config.toml
n_layer = 8
d_model = 512
n_head = 4
n_kv_head = 4
head_dim = 128
d_mlp = 1024
vocab_size = 16384
activation = "geglu"
norm = "layernorm"
norm_place = "peri"
norm_eps = 1e-06
positions = "rope"
rope_base = 10000.0
rope_fraction = 1.0
qk_norm = true
attn_scale = 0.0884
bias = "none"
tie_embeddings = true
parallel_block = false
extras = ["capped logits"]
init = "uniform"
init_std_qkv = 0.0249
init_std_o = 0.00622
init_std_up = 0.0249
init_std_down = 0.0044
init_out_by_depth = true
optimizer = "muon"
lr = 0.00174
beta1 = 0.9
weight_decay = 0.13
lr_head = 0.00606
warmup_steps = 0
schedule = "wsd"
decay_fraction = 0.736
decay_shape = "linear"
final_lr_fraction = 0.0
batch_tokens = [65536, 131072, 262144]
seq_len = 512
doc_mask = true
train_tokens = 741900000
steps = 5296
dataset = "wikipedia_en"
MLP neurons of a small language model. Each row is named by its layer, matrix (gate and up: input weights; down: output weights) and neuron, and shows model dimensions 48-143. Each number is 500 + 50 x the weight over its row's rms, rounded and kept within 0 to 999. Numbers have three digits each. A neuron's up and down rows have the sign that makes its largest values positive.
After each neuron's rows, "fires on" lists the tokens most often at its 100 highest values on Wikipedia text that the model never trained on.

L3.gate927:494468521444488458582451488409532525464491530444388451492532445509585479545553414504553497419368449429554478484472468441506527455433421522494501464537481472488586543521503484505558452548429510487436594470564543420439594480492418586561488507526580539548522424471437566494564519536495559431
L3.up927:467521492489485471635445544565576455541476533552484522435466499549529521495492467578550426472580404485529520401545447448374521516434470544498525518584544629455516527538500437520494558565590516512499609452483533403401524445495503523534571506423473554534498494509541446534513394483508457572
L3.down927:455500522484543512443542512496524527503505444611393463496598560412549600521548541556602525498424479426487506514484513548593463509495592496604476504570498453461543441505491482449470530495400461461388454439433479496432434508467554585470473617557504363540586469374491493429480525551442505458
fires on: "| "

L3.gate866:525466539452546570488445459437506464518440604624573381494523541537524456503487543526565507438498449519449502526439427592507454547413459582439412547466473453560489512402442578442521477462478481478438619495493556497552541573468514524495449470531534511441624441556489456481460495530486573565
L3.up866:483501532543498449532539481520347462456442490595450524563495451494482581536452577579583578423543401505489526515570443518474526420414486495407477595425514430398510534499498497576609550387516531428562494515501507546515542483514521492518526521427523452611638466531535468525382536493595548556
L3.down866:523575511522472474492489490494556450482450525558576425481593509588565554504442435556488474514469531510466515488499429488473503542462533527451466486506530336579437526363517515506517428467467481514382559541520434494501496456436427409534522463573451571485380518482443531582539492477496541561
fires on: "un", "Un", "never "

L3.gate76:507617446507470484475438535504504507533510469562468474515431461511659520415453520563411549497483550429519520480526556457544489508491578516494565506500504552460483497446491486492537515495550514558501476498419479453371569467533497596519459539393493542533478488522437524550516504463505481427
L3.up76:580443453443502446571478540513583597574503504403517485487608591520510571499500540454511557553515434479505522504603530481547469494418478447515575547482466561403567515464494532523479429478479465544520522444545603537523494495451477541561458433449492538529559473583420580484541428525561581557
L3.down76:585598463536437496639489576530465487544508481471489594433518494440582503422455571570473578570485512478486425483549485511485495504525436501433642492456487529563526489487479457519396535512512508535501399510382527424444525537437379466495537525527438456503553541553430529522485477501508444480
fires on: "of ", "(", "& ", "and "

L3.gate447:542530519482510485540452505492588420455451537563504532460537515526405480483496457571432459498580506481459468501507419498508438571584443485350512513551434431433483385531560439491431462540448554507502483451464525537544455483585491483462543388495470605445486531490529446365422526501519615510
L3.up447:561519514417459501524549506545583390445560459368575482534525523472424457537479538570547412486559483521542505500490505539571489471475530580460470440552500535507564441545496450463467513552433497496492465541602475533417473552501467525486552487465488513440426477514481481469435564611509597554
L3.down447:506436502570486436485541534465474468570535596482497475438464480545472383465607564463543578526411537464453536486558479514555454449458427529500490488497516600542522583476555475543517552540492483537587499456462530442592502493535544533542525518498496464564486443509472573532564468423522494484
fires on: "d", "n", "D", "L", "e", "z"

L3.gate814:600380594454513521480464522510477520451516502547503416602495486527468401484501483557558525446519501560453523388571544534467531506536411548457547444433499399533517489544543421579402462479486501448420498492473525470520509472445454523524546427509426532555399518558578536526375481559496488436
L3.up814:460489526554462560473560484539461495469531518594540536523410488527447515449457443517444445515447492438487548524436557500591481667465517492483519398510526410518464559403559481517532508570521534483488422431495504390444508518524538521498418513503451514532490611451537492478583444491532489531
L3.down814:443469547501496583572518506462481485503432553490480459560474548567499434528514470542426463551469421453460421445496489473474430471482450537479498535468561543561535478524503624478602664421537533490559504568543467546477546471551509529479532491510490438581548516488514479455424470394487500566
fires on: "as ", "There ", "there "

L3.gate670:455489456550552495427516407441482482557511597470503458465429474518410488488478542545451428483460484490555444514468512567573536501532535525512515538529490434490410526536622497512502563426595504449460440594510513451574522554426497519615551491461487507457588475481483513494457513637431603501
L3.up670:443548563475509542487453524543449518536433511547493521477515521487568588539481519460553451538471487519483452462544492591489502382441514617520439451578561525439461518440479487581522548480638496470524480480444437528466444485505529522552438571576481548494596504506443462516469478555426506500
L3.down670:610483501520536417469375500517565523557490438532638540486490446506531441528592431469535528490543531493493596488476471402529495467567526474470535478480489472490505530421567480450440528474424539476447487482530510492481513517564492531454425468492455458501472530504428528553452568532518456513
fires on: "and ", ", "

L3.gate993:569498474536485473448538517425499516466459547515465440531402414502480486491475543499489442543560464453441528551537532472546473512448547503512541495521465562513516527496464449426556516554544509645523494472567441605526535505535493504542528444461520435503554501454497517401491569520489470471
L3.up993:547552546551505443498372478576438438515535454498465527490416533492445443424501498464530467524561471490556497450546480510445501548569398579486493489471569419542413474518371500533461434476509446483563507547570374495433405401470518498522460501527586580466438487457454480513468419518505424498
L3.down993:479487401449503603505442512517489490517478601544547377478597467598463503540446542528548516535506559602444463502453479487499486526537474503405468516585474506464477418511455498437441465491442530496521509525443463484604485506490551531562529457431566451510449463556576423521485551448461506584
fires on: "the ", "The ", "× "

L3.gate405:514541531517543487390498559440443539535489480511504518445428505491568464462537504548461501548544570481546412444503562445471492580553623565474496605474528482549456448519452498568514533470460546435476485500474468457518572461428527483464475514379557491529489533489493554561442496526481485442
L3.up405:491489524473554464460520454625540525478488481487531548504472549584622586518485556503526499545574340558479520558422554588475535506612626483446533556524407469454500404537493484447507489523531461454488467562461532429420456456519484512484455620466445517584541460519502536426409477423522536402
L3.down405:482441498552444440409510482552497589476566506470393476520518513436505457503568474536454485481504593484452483469508499369507495496442569529587508544415606529545402492414536522529528510545390544526551463514492619527558511414401542567427428446485488452469574550427495552476358513535570497553
fires on: "| ", "; "

L3.gate1012:528553598499467497511441573414401460587419496446407541569484520504476550442388511492470548499410475548470473494511554555572501509498473453472535440430518490524462530466435480508470492504564599462551476480499567437470500530527405576501541566534439585531459394485536518551469527461573522399
L3.up1012:511394531558521501545533456444491555523467610505450477602451471527474597531472594467537479414452448483587533438558512570497532492603488572495481501495480418537578503467465550465488522462525456480504457481443519417510497541578473462548508368488484449531529525516599432484436473454553537484
L3.down1012:466544504486461555494610478534546481513449479519602493480495435519425494525377504530487530510489440557456448597504472541673429369503478484532465466480549559495556562466491471548485503442518571468435528484406487528474510505475518594590443556544520494527553452543461518501470534463487463496
fires on: "- ", "(", "with "

L3.gate54:446520527515375509515521523511434470506472451507414473470467430433519492505505464458481516516662595354552543473428431577513561568531511491452459498397501454563503504479551543435454496507531472471537503364476522590575543520501458465463475450423514534444484474510467581484522527403514571538
L3.up54:536532496466444495504550429439503491509516478534463522500523513432569592507573431511426495525441499554523428446500493480514437475486471566496394534552505503543466479469496514486548536466498551529504431452451460535474450512515484526511592359496539453514512536456418535472428497519551423465
L3.down54:403538551449481550459519542511500444438503482558498469463560513480510428426443572516464562417518527364507485445514455531445625545549457474638601326516490477550468531457471528436529449613483460561552449473513530600513481525539568447488435525522470542489538521463536525465491542486478569464
fires on: "th ", "st ", "rd ", "-", "th"

L3.gate388:544505550502537482492553477479506498629557558512569595506519496506503401490407470553486448451469544541548629469508471467550511523550476592498553503512511543540399419537535472591511514448514396508403475459475499529472490551451507494467510548500459555579581528564486469527556530496473530611
L3.up388:414447512410504453496543574516582443541504399495482530496468466445500389452562491538538529460391457495500512511547416507424536453511504521502476501572434501482649487475551447553434564397539489537431483525526587542499566552444533533562468471484548462616404536556492495445578466440422487375
L3.down388:626464580528450562550427501511422583499448558517548474569450591441523453558462499518598399473510510596524403428503523503542464505461491452504521500494438525488435521480404456550478499515421389545433502411528518545576467501487608448521504612419505479436484486399443500535483538549553479495
fires on: "R", "f", "n", "o"

L3.gate693:532472538530426462476430488423538539536461536521434391449480442425472425571539505520468553492427536543484485530568473461599521533540460548513561569431485567503477531407434519501466524454423562432601369503466484498442522470443502475503434442469415526497550513512604498441514483468501534500
L3.up693:541512492511484505455528459502485502617585498588467510540459482534499511420464488532499462500431497453621383485518532501462508560472476515448549470521550543438586512519502558521471411571475482536546454466507407525566499425398470530495560499507470532543621473476581460470491580455484305454
L3.down693:537453488526481391420492514403581542525415539516532473536497568424525555519571468496532485467490473549387502512485426476470542499507482517513440540495445509576431532441446496455514460488502417530473503509551588529532419443525524522447417434531516471477423478432473478545524508493493528564
fires on: "\"", "; ", "(\""

L3.gate243:394451510481528490477410532500455458560501476536433441490455508545547500591561511479437629530486375489527482446461581541489469397453475553490554503515469507492506509568485546554549495426481533524492457543479470484526428534548552565556507521420366524504507524460510449529472494616617551531
L3.up243:445508478403490558461394472553514494469471548453494456465439536530496488405463431459498542590514393532516493371525455464513491440528590486476558496500473574505578544420483478473457464471457474559530457528513464448568585565516558518554561502430409481498437520579466510467438516516528457466
L3.down243:410586543551622421505491538528489425554468555472469459462554419489512499436525557556453471505499492656401493536528524559538501488513551489468465473545575521540509504425485476501540464443514471426457477564531461476396563531493472556477472509561445536439535526580547476427527497637513494460
fires on: "en", "end", "^{(", "ti", "se", "flu"

L3.gate776:412428434455613582503534569441558599545544478589496522523546472531540497478604466490529462522484594530448543432483557477535494535499496517477531534485544520504522534529514512477489590517482493510467443487510533431485516531567372522489516404490469441436454454545527451546436505482517468498
L3.up776:466514518535533538480530582573422571509470554544429404464530595529541566405438415540535507475510598412470470537512552447494509471489531525463534578489431524557542479501487474521507510491419431500475551504536513535395495521545445543557573470517406562492513518518405530532578555526597502472
L3.down776:448440540500434546408559491494471448474550455429470505596457454446398504506514471513527521577520572540520510547562554483448515450500483496504502442590524497509560567421428473453604453549578513471443478475406523619440506499489460510485545522465593446493522496531622479497503496450421481451
fires on: "| ", " ", "R ", "5 ", "finals", "4 "

L3.gate728:489541525554535542481474478500500489497550452465474512483427565450485516559494514596549477370402450383467493491582510473468476548532525512516459550516460587577519383579444480481485649567492486481481495469482493614473427467497506559496492554440535512433528461522538444433501430540474499436
L3.up728:493562508521522541548507525498595498474608477547445469462530563434447534477605536449509519431446500526554576455471549511592527557449564540496494540505459568591530507489464479495561545536563520496441596509562576525535424474523566481548581402606427493521576495521517561499533479514529608441
L3.down728:512461516496514428474505550567491533487410504515507562541492429471503455455387538535543510570432545432502458475582552491533565562501457436464447524494595529425416445484534510415476474507462506516520460494466495471415577492599452575547489540508447429568549526461538456470501474590487488492
fires on: "d", "l", "ll ", "will ", "L"

L3.gate404:542548539414483573470482473442495585401455494457456576559544532552557520422555477576517523481538497515455534381464551598434564583491553431463491466494525427448603477548452465480494501508501557501493459513464496481410512479453459567398525442569500649513426591515430628407507469535558531490
L3.up404:444536531539447498451427401474481617454563563522409500526504516493606480476485382503508459456466476513396497484412449626549536491436506485411471409514516540447494523495457509479471477470497506617595556482435601450413462543500398544542474508550559426559530534449494443435477599333516535350
L3.down404:355517374418501579479535489594544466529394442496478452418510543556523524570445532599534538456582503398490450484463462466542521428495467670565458519525513444559492510493520489550565529559569476553483457469504498502551542485365470456556557531518434554517546527457551405486423454592482463550
fires on: ".", ",", "-", "and "

L3.gate905:504525576523493524464536394448440588527499501500500548499491542379493551498490551505483598454508526525496493475481503505549510440577433471553475512472566486494543449432407570495565584528494435530496520463485461447479562493542477459449547550609428417584650477504542441512524587523589528475
L3.up905:564563543505533479507471519518491416507476444520483413540410482453561485482509518512556470467515491537507493430511559512538555503469590464514464494507559422493460454489564501447514527515531528588400411631459488435436521563542393460474516500518479602466504561516470359491422509525517510489
L3.down905:390518518473520494464538418499573490466512552486466549441455585531464629547526416550503515563518541557507457504470456535424464538505495523498513514491365416542601502495548463501531451467540446480569553462523510462623425491599458504540500424453586487518583375565483569441525447484466532557
fires on: "Al", "El", "Gr", ",", "sl", "Ar"

L3.gate784:456502465564538494501532482428478569484461547501584447512610476467465508442488455397508522429496587452550528495591554519468466450473527582586491486514495478525489541446558540539504439627456531494534520475493513417466565464509443510515510551406557461496483529542461562570344424545506495420
L3.up784:551547534438505527489557554456485436503553546469489512536424544451535575453486589422416385530552423570515524552516470401416603501477427545419500494521495531460460534431555535468437414645530534454511435517383529512490535497458526395471524460546527487533483454583441483499438508558541521438
L3.down784:478506538503429477466490447434498517459440486417442439519427550526553474542460528466565611526422520586460565533525477494557543477514534464574461543503484481485478491506534367500412621462503396490473472507477432446419498561463501551519444562539563608371465538477489514414500529566468468490
fires on: ".", "–", ", ", "' ", "/"

L3.gate89:500518537513410476444575486463609474561503486486462517445536502528489594516443543560489474567550490567521443545463426549556417539487399432539546462524496526460542559478465448556545498527500473472524512625502469465485501491505458459506537540490461541418448511510557461494477556576455431577
L3.up89:471474507510576507536514488522581424532554595455571460483513501521411433455498463550517509499585447514486591571543434586565478519433481457547506447506476440559620607425546512479587474520455473449470575495554593468522509551466466509462571585492444535530511464484475556445515525470491576455
L3.down89:507480438467510512464355535441484438480424435501475512510495525500591479461621565402483594490416483463424509493494567502437596474537563437428564527494510478449432466482431494447539513537462549484551502516465492460507545452385460472509355478504537563414409487516479474441513459513548451511
fires on: "When ", "until ", "when ", ", ", "after ", "during "

L3.gate835:518448500564535619533474495540429534488454480543470522485490440521598527590573478471425464446512386456550521522513486457559549495491392532438364446611541422508511447466531501466505493587491543483503457605502515521522495537485469492520515513638532607502498518447424553503458580558439428513
L3.up835:470501519457528548552548422518426520433512550515537523546517536473451492487485517498605426582500521518477553522474446472559515458532461488513489422501378499483486550591556480433529506483499484450499477489469443510477504419440521485494402453518545521492429517450537495541492475507531521566
L3.down835:513483525577459363486482544593512453447442416453478528525532558497513495494454440520424412506536461576535476491507533510552573487476558527561492606428497501525455538472460504528446399391494462484516476469558499485524501507435570443584618425481489493526514509520566409492562486499519535476
fires on: "In", "El", "Un", "third ", "Ow"

L3.gate746:517578430442437437483460536513500533516487566510549485524476513466568523510429528484518537529548491469610523400465511503557489479533520523625489551552516495533490474421448458566511513562490580454446489508511566497447461513553485518535432511386491447509522493412520529624471462416604520449
L3.up746:515519550486372464581585518480513497521568468434503513511451594507507531446396524523508516477597492509455471383440410408535438470554453524552499505554502523559406526444428536480456557483497501528513601504454631492423570496556583441461558470460521472493455568502471477529448511446529539484
L3.down746:506522473539601514527477465484483596564418490503419480419512498521500517477504475507541580635514537527452438510562508425437499564440574443502504429424508547475503518590468527491465520582410528469517464522421445476464535397545480501482485536538507485458518598469578512546560505538505484443
fires on: "c", "(", "C", "ca"

L3.gate410:474425472488409575561493474456505574498561491396557626430517512531489489496540450565523477480549478400510538499492532513529555518540415425456509500535480524568488589523549462494542542480432522455411527445430503555455446450509496590453496443523491480524514526487519484542514392491488474589
L3.up410:515507536603458456534547572521545576506545546543434530469487515489378534502475466516372468492561502475520569634541539582407516422553510575515494526467437518452493536541493528511562498498500500523474574498509527530618563503481444385536493450679413534477518446508490526544407417525538431552
L3.down410:428447497408490466452567483494505490531439477459521424552572501530567499529494484484568622477431540509481558501494482457582462571499556452474530451497481542501516456509550633528414541563508465503535500456492504459494439395537573601492529475316523502484501529481491576460526544537497591522
fires on: ", ", "===", "and ", "==", "| "

L3.gate403:564486537443439486502507447587566491501492486467505529552519585503492565547528478526513460520552474587530513430531441469387508476440436435478559493565516517448575469547501568466416456527503587566514534571523472469471523466417441495448516505480513494480503562534446512582519418412524418606
L3.up403:510450543481539540555493590492382537516578528530561489451551542437506415501603464473532495501562496618408538483520509544461422450455432507462514539500413438475569513520456608449537434485432539446438504430512627567445505486544539548599514455522516530501551541503424610503456498499468383534
L3.down403:398497432483493556423449480489571529558496502440471416507512492541472484576516546520520597473509571456483494542512489449540537462533512543486462498567567509527484515521463415570542460569445540583556492473487461499566453557497488621408485531523443462526536477476561558366451480539487560526
fires on: ") ", ", ", "}, ", "), "

L3.gate416:482546433532458509475577489520610412449494523551530506478512451522518619465511609570550486526393529472521572475570554465472534522508471487489526634430504479448470470562582402599544476516485467519573537570513474484541566390519455407606487493480446415503539445606373439509455474504546569541
L3.up416:482465522464466540534521498541522466550528447590502451520478522454475576482486497464545437503414547515505506468480565512379500542410514503599566526445505502506487479507527465401577508484396490488585477366509500594394510508387510600428471533438461502509504531583487430521516442596553498529
L3.down416:498447530477482465537518492504432419530482557411519527572540457508548506482514483553579488489553442399556530490500461563562503502581498478364541493469573501475493501464489530447467463454565566441530391531477506518483384593545452546538459529605448535567408483506462604497509526440400461608
fires on: "| ", "'", "1 ", "|", "0 ", "ag"

L3.gate239:469473476439557498490528538537512446488529512524493449655492497506581486536497548490444557539432420564517533502548543547486399502548582520520576493461400534493522412512388509520472445588601400517516584573534485474538504447427466490464443549479532553492499433566531491469380586512449553541
L3.up239:438576498539587483471479546515483538473451461516550453443571493478480607437452471454508441473510483475493489484555548460545511478545453531638533541569529550454488478523582479495563505513573446493508557481466511515582464456498463473506520547475522490433439492499547461579524533433518496540
L3.down239:504475482535553437490489497495510426470523474495535481456512585576522491559520451427430560588405545524571502567506425537465457575512484466495513618379534468486519478480411475490428577540507444509473487538530525531486487512585454443387462488446500441544407481534500506545486462463513470529
fires on: "| ", "should ", "will ", "must ", "would "

L3.gate193:472545581412486453419441492488524399406506407485516491507446446484412518472520614499533498458501420526416512497550466556506491544601569549479552471498535547566429494549509441540464504476520412431534478543502474493514575515433558438501497517516470483444522537499540478531459533456574558483
L3.up193:489430405503523561468568547573585461601534470558445486441536556562501493466566515469553431495539531512508418436545506567548554548544529479573556588468472537478469513487575473446448555514411506429447455488539559508571481485443428493452445461481408521388478501471517532499561517451476496564
L3.down193:510571525429493526530454489449453494409497474484552505495547548486451495393460558489515570465502565531652477535464482485503491457488473470423492552495521500535497414559590485550373517549509494411604427460548424486536580578526585500503524549523539490530487465458490405471458518463486500515
fires on: "201", "199", "200"

L3.gate780:536542451533563523507561493545522529439494505503532486460461494411467534574531512584505523488478557431359576476624491554504535473491560460587503499506495488461480510501465539531465520474506460490510424478559452481388512532459536461426491487570494572516516529457501478442449578466609539559
L3.up780:470588526507506532496510472554479492479504449438579428472425473480476499494558404440524513454456474543426527483499450524539566493504537579381546541512502508506442471491530596493547510514453509470549471481462503543475559521502480520457469477568480493450509574498447480553518509523530412505
L3.down780:507483511510486460407515489506515557474536575551464532557506564526488542569492512438479467492541536432501475510484471518593467475548468424560501525550527478421532534459456501479516504489493446540462414501520392461462449526562473433570526597557480600511481557473562500451478518454510530519
fires on: ",", "."

L3.gate81:515477511495462492529436470584555419445529514493598571569607455502559431554561526447492521484527518540515565418421512491486512557499428464584509469505481445547544485544549472475572433504419558510449499477527537484499537528447477580568496487451462421519442474511460471517485455572480450450
L3.up81:536470506466437424451559476487536534444444431515574478483543513482500429495509455491569541457427442502453585498515458352452487421449513505501491534495426580594440485381465567495530450524454521523463509523398566499521498488531492531468508517434495380467560450551442474477520565543504516570
L3.down81:478421536515482491560451452581481489495499570441533517540560492527478543543454634484530465548453585477528458516458551555544542488539445460521541518548491517466577507577535379452494537584478594555515394379568445475467632578453467608504547561572589562521469546475460525566499508544475589536
fires on: ") ", ", "

L3.gate75:562381458451434579443523505493541508442561442532540555468582568497512578521385533497569546403436601492622491390411566493504605502408483518473569472600569545462551516483527503460464465403490480457467436474448354483489565507504556515437460562440510522522434534470436604539499565507395520480
L3.up75:474408549512438418482411509524583567499543493506477509512501547558494575496460459482457572541458537549425496536516567470469483445624547456484509523432502521475534439372425509389504446507418556496479412459415555392529495530463422476588514474543489519470533567514418508509567522457442489578
L3.down75:521507493496568514433546531490463496518478582416373554576580479471555502486557564431448460460484486447459496462511328420493501524495452476573415504549558520455441485572554511531504502550495472542521504495583478590549531477477488525490468462443541412559517434464572505456473512477551508444
fires on: "202", "201", "200", "L", "to "

L3.gate170:404515532441434423452453532560533453428587484562485556389480502392523422585483414501406595504484479435507523460526511481508560524575600548551418499512515486470540496597463495446458512452488504495540490483455497549448510503546522432380505498447434438518439536415512559561505533469479458471
L3.up170:463501549482486437540408585526514408481588485471548566480545511594500450480504424499431421514457421451495474468595550503433538485548564524507495470543561482487413381577495495551488419510490506435461451454494473505422528465513583483431494475475585489431458533492424465525547485467492532465
L3.down170:523480445471530510528585467481464509543420499378517467531580439508499531504557557469461503560521432488485468504510485543542506387505520490493544513480461404525486562512502551498495504497488492486529529396443563461423583444487486480527581490484548594635550473509547433454501502531484484607
fires on: "s", "th", "r", "cons", "col", ": "

L3.gate900:409438425488473490447602498522511479493453495497530571532522498566501475480447552466519472547475611468547523500480466570443511596543388577526467490487457498547483465481416491544465455467461452467535483555527500458566448501492429565441478600536418448585539495399496429510412458444460443450
L3.up900:494557451532549431439473454517546500397535527486584367510415648566440528532514540508468487583438574546483483509506506527484542645480520448414505502560486468476524575511460469447447539504567506506598462466489496494531535532563454512480438486531593516527409482532529508445631521580489523475
L3.down900:455522482480573483391506558497473591452484472460361486440433555502512513454569554564464497558548509529457558471512453514520509579605506440490482508544517447514547445622536527582419603612497482481458475537403558528487558498504468485546456489537512512478583458475528581517463501453529552455
fires on: "N ", ": ", "189", "′", "188", "("

L3.gate444:515505446437520574493522490583500416497408478484578468502488515552572536602511560473501412402498426512528484487496525579493497550428470465475446541479432506456554431470524495535487441455466491528464455440405549512499476531494466392553551470541463549494442476438541454489487454541589512362
L3.up444:425433551538495524537446452510469547519552526630489508463439531443558505475544461492550520586617550472561503497518588462375529476470473488415498512530454531582518501507502525477520502551547438507498549573543548559484525562444429531484411517462526505542551540417416517482473481504464467520
L3.down444:579509445471479407389470567473543507587551506457481470514566471435528485466480479396495516556430542494550541579440354463452556471459510439521545392497515476480561518468469470450487544595385470444494549468611418526425424467468499531513593479584511460467506549551545621507569455469526519517
fires on: "and ", ", "

L3.gate969:427535399514472481549458434475431562490578486503555523495524509426460432464421443549451520443491460534546484519467510472519548544466565453488479506456575481551421543517546590423571501539536537580383440527470593451463492417519435522441449462501542459399484485480457464496475528537514538554
L3.up969:431573545542481500453475501494554531478510578493432478468557460468560505524536508532541516547564556503465500469605506524513482505583425492574491535444483554577478539441521499549459512520498421489484490472512527457473412442479511511517465586573461560636440506510511554464503471505554474474
L3.down969:481471433441452468480489554500436486530486461396532460491449504478435572599494500586465489442467500565582467527466430489487510562431600499453486458420487465417556404466528542476463512551508476519483535436443416551440585458536494554385563387491559496492520469519485526525521597493489478552
fires on: ".", "Member "

L3.gate164:429514553540456413419488499433453525487535547554520479557524488576523478462387515471479476460517489510443551543573543473538443507389541529521577428481594546505427456569572580487539470519455514467568505566499428426540480465555512513477431483465506477540464458494520430621426471490621470521
L3.up164:554490483506455479539500532438589520451485472491411520481492500478499497549509432448544602396511548520542556451470545538512575411560493533530505476530430483505458444521485536574610453560437529448472465474469580468454543482542461480458496482542434618468483454516489456521571496596523459509
L3.down164:521469542404543502460462571589512476541591458521538482417466444472546562575470533498487491532441462470496524506480437467538472475544413488512418484524466467494478488580466645535432519494471510563426574514529461438492543483470504511545519515464489445551491664508537466546524511455378506489
fires on: "("

L3.gate890:473517500560481490391511490478470456498529568526504388452474562623517481470472414446498486499501484581475511637486657498505515511538490513447524534473456480492560530460483499452532459515522498593543525552491522598457514519512508488511433407465394529536462559540513406461530447521456538631
L3.up890:517456495477539490491434584546601520507506508474514565542470431509584512557440467477601554553515447486471501543522531638431610459513498407525446567465505617499476534574420506489536533419498434583435527493599450557457441505460484526570513604485499455560542540476439591483475557573472502469
L3.down890:474519460465491449538468484495478513529495515450503445462564500566477418517542414511525481533463508545569583492525581459476478559472531524456516430576454442488534529478542496455377438512449579453471497509466503431511550510548546528504473480525537525490488538546539495464534504457467531549
fires on: "| "

L3.gate811:483490547563485387565429469560440537553493464473551570593492520543456443487527462461415557459489516513570454443373472473445510540468494508530435459578513484496519441564526422578504509500457502478525430528526592474439550426542370529479416556468418576542511540497513537478489535519484440429
L3.up811:441472511464570489507440429522395491593444539484493462609610528533457480515407520492453513448488484541495575441514566451577514563451516445564529441500578519583509460373375477552534405525540533438497612575534465514429535459474552543452520417489563525505456539532550501492478434485467460501
L3.down811:636586557521461436461490493480590520466498517545484479509447533463422568478426531434528463532466514458390476491580495576414501535526445544505500519499518533499470469563576536409459477473468437502512512531516514474499473534511509514504534552517413462525483482506538514493451417546560523434
fires on: "| ", "(", "there ", "[", "we ", "they "

L3.gate147:482508466547434481465531546513462470495461458553538503504450466439366487509505476474498486507459449440443607531505537589410451540478468537517520568577507456566481467485535504548606480493495515439522543482469531629476455549537501449472588517446459446482430578541482420470398444517505543560
L3.up147:514513469538482576412435439414615523518440516492508492519531570467552544479481433531481587481493540486517533507519461435518472482457527537478495502545550548428447524483550446531375528492408483515503497462572452549438497499557494612419586571508501497351449499438605513487408474482482535503
L3.down147:511431477575532500446492558452442540455562429381564517521548440605482433456557549469508478573457507548584479475458544520427572438453467392465519458507525478553599485441468460444394487542523429476501536478509474434483435527531481455442577484463462499502456468442581460543509418547442449514
fires on: "| ", ": ", "; "

L3.gate844:430552450466475516473510468595538510489482464512544543420471551559461509457566445613462512411459494557561517535385566550520491438499520505435535514483485629520436525535430576486462570497394528520526562528484506486580522533599525511467432564435431578448502517515543563442495539489487446550
L3.up844:428503461456508533515466517518422496501530518522448518477491475567451544529474434550490532443433497474570500473463579458556539515498461459526544514476493547563552470555587482537439507444502559522513474562460558473418505578524586563454480500475523492481481603460485504484496590486418436512
L3.down844:471486508533500423503430512446468531599537560529344505505513506456502427411496476495488467485440523463634530506568494489492483555473470552537526477480574453520403508569537558534415422486452410480421422493463490501463441595388511462466542461490557522592535488551448425555502593428442495455
fires on: "201", ",", "i", "202", "197", "90 "

L3.gate804:539443556493541506517488630511492451588483550482477478502626532426503441492567553528497531470539516503513521537410468492518456477468517606455492493497512470487536488523471462575477540439580499486479497548512574552635489507427438551476433477491546446559458500450515491508600513486471494500
L3.up804:545460458480498413541445499491580558452441513570558572425535424460577452517493538481449523490501414498458635499552396519403461527511526420535580526471532467482554566617463508515515493437498452449534401511618522531487511546568495489449564451599506562515494494573550557478533570515505384528
L3.down804:426543577499486600471541387490447466577560481467543424557505490557476488509542455585501512534495528576421509563473625577526588518476500420439501445475482456523501444344590509435500472591419517571459521464498500448454533515571484511523486522459493483443507515461465481504483522546473495386
fires on: "V", "Fl", "Mir", "v", "Ev"

L3.gate476:487579572471537578480569556452431512460438554519582414496512556483513591447457545525494466518471485528493506541466494475529458594477529537415495479513561543588472489518386459502411580605495484499423486534495565478495464524578427543494523498484555558547522492498455475532507460484496466482
L3.up476:554453561372557501592560478487512487505453511502545459399481546567473424472483471524475415467542459495509562563540434380479543519521443507581512518548496414582486513524476559443508507501481546525515415518534516440513552529548468526472481524424458476495446473619538462571471503580539485483
L3.down476:541469476559482406419481494570560436546519523453463527540552440510495403425581452423515563463560562480488446443519502516534576509468564557519522462490559460469546457441576452478525558549470470445597477485505435653492517469446511537506523464541563530450455537420516469425436468571450520491
fires on: "D", "d", "Sm"